{
  "n_layer": 14,
  "d_model": 768,
  "n_head": 8,
  "n_kv_head": 4,
  "head_dim": 96,
  "d_mlp": 2048,
  "vocab_size": 32768,
  "activation": "swiglu",
  "norm": "rmsnorm",
  "norm_place": "pre",
  "norm_eps": 1e-05,
  "positions": "rope",
  "rope_base": 2340.0,
  "rope_fraction": 1.0,
  "qk_norm": true,
  "attn_scale": 0.102,
  "bias": "none",
  "tie_embeddings": true,
  "parallel_block": false,
  "init": "uniform",
  "init_std_qkv": 0.0271,
  "init_std_o": 0.00513,
  "init_std_up": 0.0271,
  "init_std_down": 0.00513,
  "optimizer": "muon_variant",
  "lr": 0.0184,
  "lr_mult_o": 1.5,
  "lr_mult_down": 2.0,
  "beta1": 0.93,
  "lr_head": 0.00288,
  "warmup_steps": 0,
  "schedule": "wsd",
  "decay_fraction": 0.922,
  "decay_shape": "linear",
  "final_lr_fraction": 0.05,
  "batch_tokens": [65536, 131072, 196608],
  "seq_len": 512,
  "doc_mask": true,
  "train_tokens": 928000000,
  "steps": 7272,
  "dataset": "wikipedia_en"
}
MLP neurons of a small language model. Each row is named by its layer, matrix (gate and up: input weights) and neuron, and shows model dimensions 368-463. Each number is 500 + 40 x the weight over its row's rms, rounded and kept within 0 to 999. Numbers have three digits each. A neuron's up and down rows have the sign that makes its largest values positive.
After each neuron's rows, "fires in" lists the words (lower case) most often at its 100 highest values on Wikipedia text that the model never trained on. A number after a token or word is its count.

L4.gate236:554511465506510486549518501514582500524575450466489534492582557471495538453563484480516474483480506536512515521421585499495542484427560452497434476489416474494522470516480452510465599419539509516424564534474461451585548507492520553501499486476509490489502445480500517554479467473432494470
L4.up236:484447455482515555510536489590511577484527438565488428474504525453476525507543525546503474475518486502483516534473515514536564468500537533495466398442480517524482513562520482484493565516506502492494508467513435512496464563454523457476509513512480427466543490515492526440503522508480521482
fires in: "minister" 18, "in" 18, "city" 12, "of" 11, "ministry" 7

L3.gate1663:529455521455497486466474460494429485451465530528523473516508477467549539483560572454509523453490511492514463417592496539500468440490569503579529509507512655513546545486430535394455502473528486514540490499477493541524516475460591500577531469486499461428490445532455465501493506469499464490
L3.up1663:554475557474491453484561536570440426482495519461527465401534568594537524517451529487474483550506500445554455495495467405467516459474532586519535487584555450486458488470528478457503432499513506521498506436480537531527518496473504461530501529494516510453477483503460516544457410496488495478
fires in: "to" 20, "can" 15, "could" 6, "with" 5, "has" 5

L4.gate1727:481460445505522523510485513588460400510438564478507497517494472419455440604471468494487496511528523431518430515493461503550523483531501531574489528470435470514409476544403456424363447527478489483518500428472543489457441509499485505546493490488514525430475546546438472450483520548491437486
L4.up1727:509448535494512549524485559485483512455467482507426566496520454391458478508478512532537476593515507506509491439463523464487474469543553490548461629466435540561462459398488486464446511555461453520506437421437475523538577481549579480486511468487554420570527470563466498507544480533491489471
fires in: "after" 29, "to" 21, "in" 9, "following" 8, "of" 8, "for" 5

L3.gate868:503503505522492526448473447531488578481474516560546473500553522489481511450531485491470505486514507564552460444545505460459544480410540484515542490542539465483500570474522507482486453524455481549497441500438506435546425514563500551369494494441434507564464465462450449541512495519492494490
L3.up868:538533525546479489479483498440538508450535520476519490506568483533474514492475486464505490497522516547533498469431518446528526497467467510531492517518471478470513533513500492523453468493415510548507459450455526482521497543600443486469482478485478507474409511479479536548480460511537535519
fires in: "years" 23, "days" 9, "months" 7, "shortly" 6, "just" 6, "named" 6

L4.gate256:479485445566555456483438592479501479515503499450533417489577530520471507415473493456489550439552570487480525489503439441483457467522512479527478466475583488518520426479480488506521462456525517483578490514531473494449523541581460525477451473490520505517508508447464427533510527473486484511
L4.up256:448494478493556480541524514521498511538473451564530485456547556527487431503523538496551500469453543523473540494495447503531468520587478501504501562550572436532509457515504512511497449495566477447558499491478464538557503483524543418499488513569453525531478551563432462524540508494521481538
fires in: "to" 19, "hold" 12, "warped" 10, "for" 8, "w" 5, "held" 4

L4.gate1545:542510485393511551539542470513554529495562477499513524467534497485466543492461451458444457537481548515494529442510471493476429485542522591527489449431491431508486527482467570466435566448460451472523499460509419523511495480522592491570525488465528508521405577574476549414502459437506492564
L4.up1545:582484476530453550556546463485544451529453514558462519460493498558489549533449453471551502477524516498551520381537451422518560449517531490500567497493539468511472468485465484489555433496491538592503452443526472503527442510494579486512486509407530498546492562485530534475482438493484532525
fires in: "and" 48, "with" 14, "as" 7

L4.gate1234:492486560469459531439532500507544500443547488490472561459537504542499464503556495493506498484547498502476500476480573536482444466514483541544499423509483507471488483536456522507432482484484517526484536484461543469602539551506499446535535571445521546506483463461457491497495459494447503538
L4.up1234:544503446442594477488541531421461556414559559404473484465451487464499531459561470532490462539529437458442518498480474547534419513554441544467445530536479479526499496501491469490503454450509523432582552527488531451499566559492498527427514524489560592585481554530457434450475495543558510498
fires in: "of" 96

L3.gate1595:498457493558477558520539424473539441515475528506449534505434491567452508489472482473467596454380523541445402485552502459479570537493471531522487528498535472481554514477537537467509490475536549470493542529499510498476527477536553579504481482518479436492540535510502499423470439520543431534
L3.up1595:538505561543504512483500530550504495480443518561483455495487482538530519475485448496490529524442456542496440499534484414516537442486531507578485557534528518532491556508500450480484558541455506502545493482449467479465560542576473559527498475495444452568518363480420442366510504504531520550
fires in: "of" 47, "in" 9, "most" 5, "the" 4

L4.gate548:525525499583484536459500508455489492507559481579473481455528536511498483527523518557476501534580542514535504510535512511548548455547505543553484472506480489455517481473469459501466529466549546537473498520469501461426484499466432459520481512508598491528462502499482470531489500502456557525
L4.up548:524508504572495507431518489452496537477508533507495537529476450546512494560556518525506514459494562469501514544540456502537531469518521518580548478529567487486514481450538451517451481466518472508498490487492493497489489548456430560449421541508550472477475465435487452478551517493526462480
fires in: "of" 56, "5" 11, "9" 4

L3.gate1157:496415461494458570517478448545520497475472421511424483488492477465469523493461523573541507466498473473557535515492511454588496400490434489490514482452476427483442454544505579482496483554487484537481514491522431405461533488450478479437468491489556455495565474512469512495532489438549478455
L3.up1157:479483429480493545461519506509435521444529404477503478431547523574486489491553495579473549505523530508551463507527505499557519530538550531555499542450513552483480457519508497458528434464486481449486524553524395471575530465530468519507509477510508475440490530528517554487478533574537567570
fires in: "before" 30, "in" 25, "at" 10, "without" 4

L4.gate1931:496481512528544554507491517491502454501604522530542484477495536503509533506507495505525494489511535433494420414513463501508486526444511493448457460470487527491503461480507576558560500438509479483501568522459494482533488542542540483511506523499543500473467519469557509467462480588511455497
L4.up1931:491489491583493340459529501472553550522506506413574456563502525544538412447556501509544470447535465449503501485537492496523489459531438480570425523517547472549416472513487496478448488495454465453548534533482532504481550488483488571479495583487521485520464484441565504560477480502421494519
fires in: "of" 43, "for" 5, "time" 4, "diary" 4

L3.gate1411:520533551525578564496483508485451511539462522500517568474479492509538502463446537472553482457462480446504508491445502536487476456444535414487486527477445558498465508529522501496509492482492524525487535487507441500507525441524516500461535484442540474487543492490508484517585488493450485544
L3.up1411:460537475445456447547476527451501531472463540542485516485479505514563523492557496530469509454507474523465502569496441545499501533582538480533493469492554474500557485538514490550485386435479432547532516460436491533534518437541518573394526540494426558420456481526531512481524458535530477564
fires in: "to" 57, "where" 4, "if" 4, "as" 4

L3.gate1280:527498499445506496540391478519481495462411554457482494461441580502525505488530412451502513433481490462589529472440511493485508500507551529522504481538424461560472474488541488488469515477413541461472490562508467477509545461482521520520468460512513498568460490477466502452586551557476479529
L3.up1280:524444510548510579514530467520572454464493470469543502476505546440512399560503454503490516446474495422501482488458545446490492513442551519511495500523541543502480537508495495483500484504458539487436487478470452479439518500543561511468485495469491437484525477561482406504486511481497477499
fires in: "may" 13, "did" 12, "if" 10, "do" 8, "does" 8

L4.gate813:543552474561440457408540490475404510505475503457489443443473458496514461488566445514466457526627472502556513446584521466466440500474437538489457474446489487502532496469459504575496527519562512533515504508444445449509418507432507520368415451498541491486481534485567508514570425452509517514
L4.up813:484525487540467500477465531425418455445485496467479471518464515510591440467520436465459513511531498508516449516444486527481463523423483464507509462435558526486533484460513508523469494502477481517484492499497433510514475464556511470530525502513510532423467490491475527485488462423563427513
fires in: "years" 22, "year" 13, "season" 13, "months" 9, "shortly" 6, "time" 6

L4.gate344:478523521442565556519470522490441442492572513478519552551500501523419536494446491533515486553522491442549471476459463512569471514591494505436507490461485511475518462500445489456480508553461502527574436417501503520484529532539479518513493453499516471545481440540521454474558509523479512596
L4.up344:495457528598462442593446479455513437529538541519510541512518514500450527528501440490484545542495552417591523448533513517535516478470500489508460502464512484474487451519520528508521470523522555498554477561440504528485521472508523423512453502520553474499548440467524404506478463531463520481
fires in: "not" 15, "originally" 11, "initially" 10, "first" 8, "formerly" 6

L3.gate709:494476409475511444462545481460489463491529527453513492564469507493489490542561492534469546542531492492448508459478392464482490545494536477490449472493447424458456560545529489474573390512542436521462479506465578509607546509526564482527426513541596488511497495570479536480456554520511558486
L3.up709:500425498569513487514543443624559493593461514522430447472496560561483511501475414525439628456537517561475510477458404475580408481553506492458467487531543514547509511506532584485550474518533504488525474476513426519455514494502517576475442494539593502526498531497495477485459494602522492475
fires in: "have" 18, "of" 15, "that" 12, "become" 5, "be" 5

L4.gate1595:537429501523463475503494513480503524458553556455471553464582480497419531614546504464560446441516499544474495554409560549505498445524517526544462479427501487443479473494497498517524591493483526422533475546531504524557550571611519506485498486499546435531503479486417488499552520498548464415
L4.up1595:468515535491468535501517492461489445454553450487416538543478585524522501509585532508486481489435505486517467532536483496515572508508515556483575518472608468576453472500445519472552466492482465510518438505437445543520470483480477610551445503567505501525560543440505504488497493435519505458
fires in: "at" 43, "in" 39, "much" 5

L4.gate578:461542484474473500510506530442597517503525571420470521531484499510488473502513561461514512447528499448551463504462467515543510523499485457503505537493483497520466478527585461460468514505496528540478431561491456487495503484509545440530484472552457474532432521519472551512523458465467549497
L4.up578:500525510510494524503511456470558545469505475521493510460513490523522519467480525516508511489506512537524544434487498551511486524464407432526464539484509418458528512542471508488491509469506491511521522476467536475469471437518554435539562466471457509531559550505575460525581546509525524404
fires in: "of" 29, "from" 17, "for" 12, "live" 10, "top" 4

L3.gate1757:548566522535509508467503497498571533516467546447496476534528548475506484531422513556552553544510503554496530432432487490483534579485440474405447533470464571499451481535525471500519474511458550509508475440484497471530522517557472503550510461452507451607527452435591501494517457535484466485
L3.up1757:572497531468528519547516526462520480496508537461543498503489481487515463501486422463499584507533529474500495553496541426531519485500463504512511464553477521473529502436534530576515470498472499496507507469514511460528443490501510559478460453424448496627486434533499455592462434502490410494
fires in: "former" 21, "then" 15, "when" 10, "son" 6, "formerly" 6, "time" 4

L4.gate1829:584495477508444469507525526539517519476511470436504562454595454519486519524467495447468510508473530473588484466504494467534409528524516542476451434424523415446502499576429513522557447584506459551439482478511505449510536525507543527518516496538501475518479434485462486461536481528525495474
L4.up1829:466463564560503462516513437448502498473543470527495544482498507562499533487493491447490534527539481556519468452556440486526561506564539506496508498445543472530509492513506498571511530515458529499462559532551509554452584486527541484488476469491482477505481511397480468486501533615469594483
fires in: "as" 39, "appointed" 10, "the" 9, "is" 6, "position" 4

L4.gate1485:529466501456582592450529511518528490520452524511502491525538482547450521511418528521482493513478463498468505549481476495524522593501481483503527502452416490473482516506509497534512530529531444552507428488467477530454498435442538501447491507529524450432511481533472493485538495529565607478
L4.up1485:527483581487555510484516512502517492511443458513501533453464496536493477512496521454437477436523450537498492495461455491513526520502492568484434599450463498531400530433481525506499568525659473484463496487481454469495466492435489528538467528512545498544512515480537515493551549525565444519
fires in: "before" 12, "until" 12, "when" 11, "to" 11, "then" 9, "of" 8

L3.gate1973:451515543506547473541519502495510484478609502536420484528516446504487550532477480408563523551518486453511517451478570460523459502490459512499487512485462523546494520495461509527499432456514533480489432487475480541517449476494435457489480522476488474544500538521497570529475539506473480480
L3.up1973:554453538496494472442496542435457562579507480466511479498403499546551489471505524506525517534519542389462548476446494487544474553560468408555520565499503447488500453524554490487550486506549524534588454475476483532541493423521517437456456367437556506522492512468549441459633544532469448536
fires in: "of" 21, "to" 16, "for" 12, "against" 7, "each" 6, "treatment" 6

L3.gate1009:567456588556533448500382514470499540466469431568512510473542505539497586491493518515530480476548454462442451549519512524534492536459508512517526469477503609518454511505475493549490545507513481526570520364520403578504560553440554506490572480489471486471525465459501492506483461536434520449
L3.up1009:526471531547532503485542468452466475417516490511552542442560587505487564495497458500506467435456480465460463526471454518556468544513533495464538466496492545508533508511479570497475483514511568578490383536566516581470531526470531473429430528477520456434540522501527518439544505487465432510
fires in: "where" 45, "there" 10, "city" 5

L4.gate1502:511488461456461517416487491544437542567485554491551515512438498545570454487466503510509578510498504596565546462552501435481541412505468511500577526545455441569490443519539475454568505487523519538534506448532513446536493504511412513525442469509521443573488513428541545479454510434514562479
L4.up1502:489501481474479531515508533491507503548451423445572515485501534516544518421482463478480569523522453586480492496518499529498470497548478524456438505497504521480466537496507450420469516444468503457496518488503505552548485472515504514522521535520519575475590521509442595420485484467425495489
fires in: "of" 71, "number" 4, "two" 4

L3.gate835:530494478513400472514531488537436473472503479494478467481532524524461510530463503502551515522473516494522535496469494606504406486577529539524485465495513449488444542578473519443520493458474438528492443558506480471511462461498506526542546490589460466485582514574544431508485479488526539476
L3.up835:493483481575450529506481539470575574557514495538438441495507487529494550441470494538483519429535504476503507534507489565542475491496511543474564597510551456471516509533449534379502447535493435504489420533504451491529546516508577491512535497546524509479482494517481441537532471537476571472
fires in: "in" 17, "by" 12, "from" 10, "of" 8, "on" 5, "at" 5

L4.gate949:471447479532466514464444536476448546496483542472535448471510544523545469542507514543436482544430567561541451503503557551561493484472533528510471469427516490505466483512516473487494538494484446536499523538484541529512535508470440528520485461506483507553472518450471452500545444514501463472
L4.up949:475495491441471561433419528511518595515500473414511502517497538560508552577469483466497472478402443519490464502569472507502429489506444475459494428468519477470506488530480433471502561475587470538444518470439542586502579458488483563507491520493538531598466501513445499521556536551528489484
fires in: "of" 54, "in" 26

L4.gate1921:503473545511528407533510468479515383494536485444484466587482528472476560520573488498481504472594481541496494516422569500451538463503496464562557469539546477514480432504553498530486479522494427438529545543486439527536390527526571523519458536481468537528524480500473499468528506505523516514
L4.up1921:519494498554454493499531488500456445545465498560491527545458508514485539422455521506496538600489508578513527526405456495496477515562435485516492508513533515445506524458501565498464543529571472502408432485491539464493496456604509477480478535480553435529460522466465537442517457543546461517
fires in: "of" 18, "through" 9, "to" 8, "on" 6, "outside" 5, "above" 5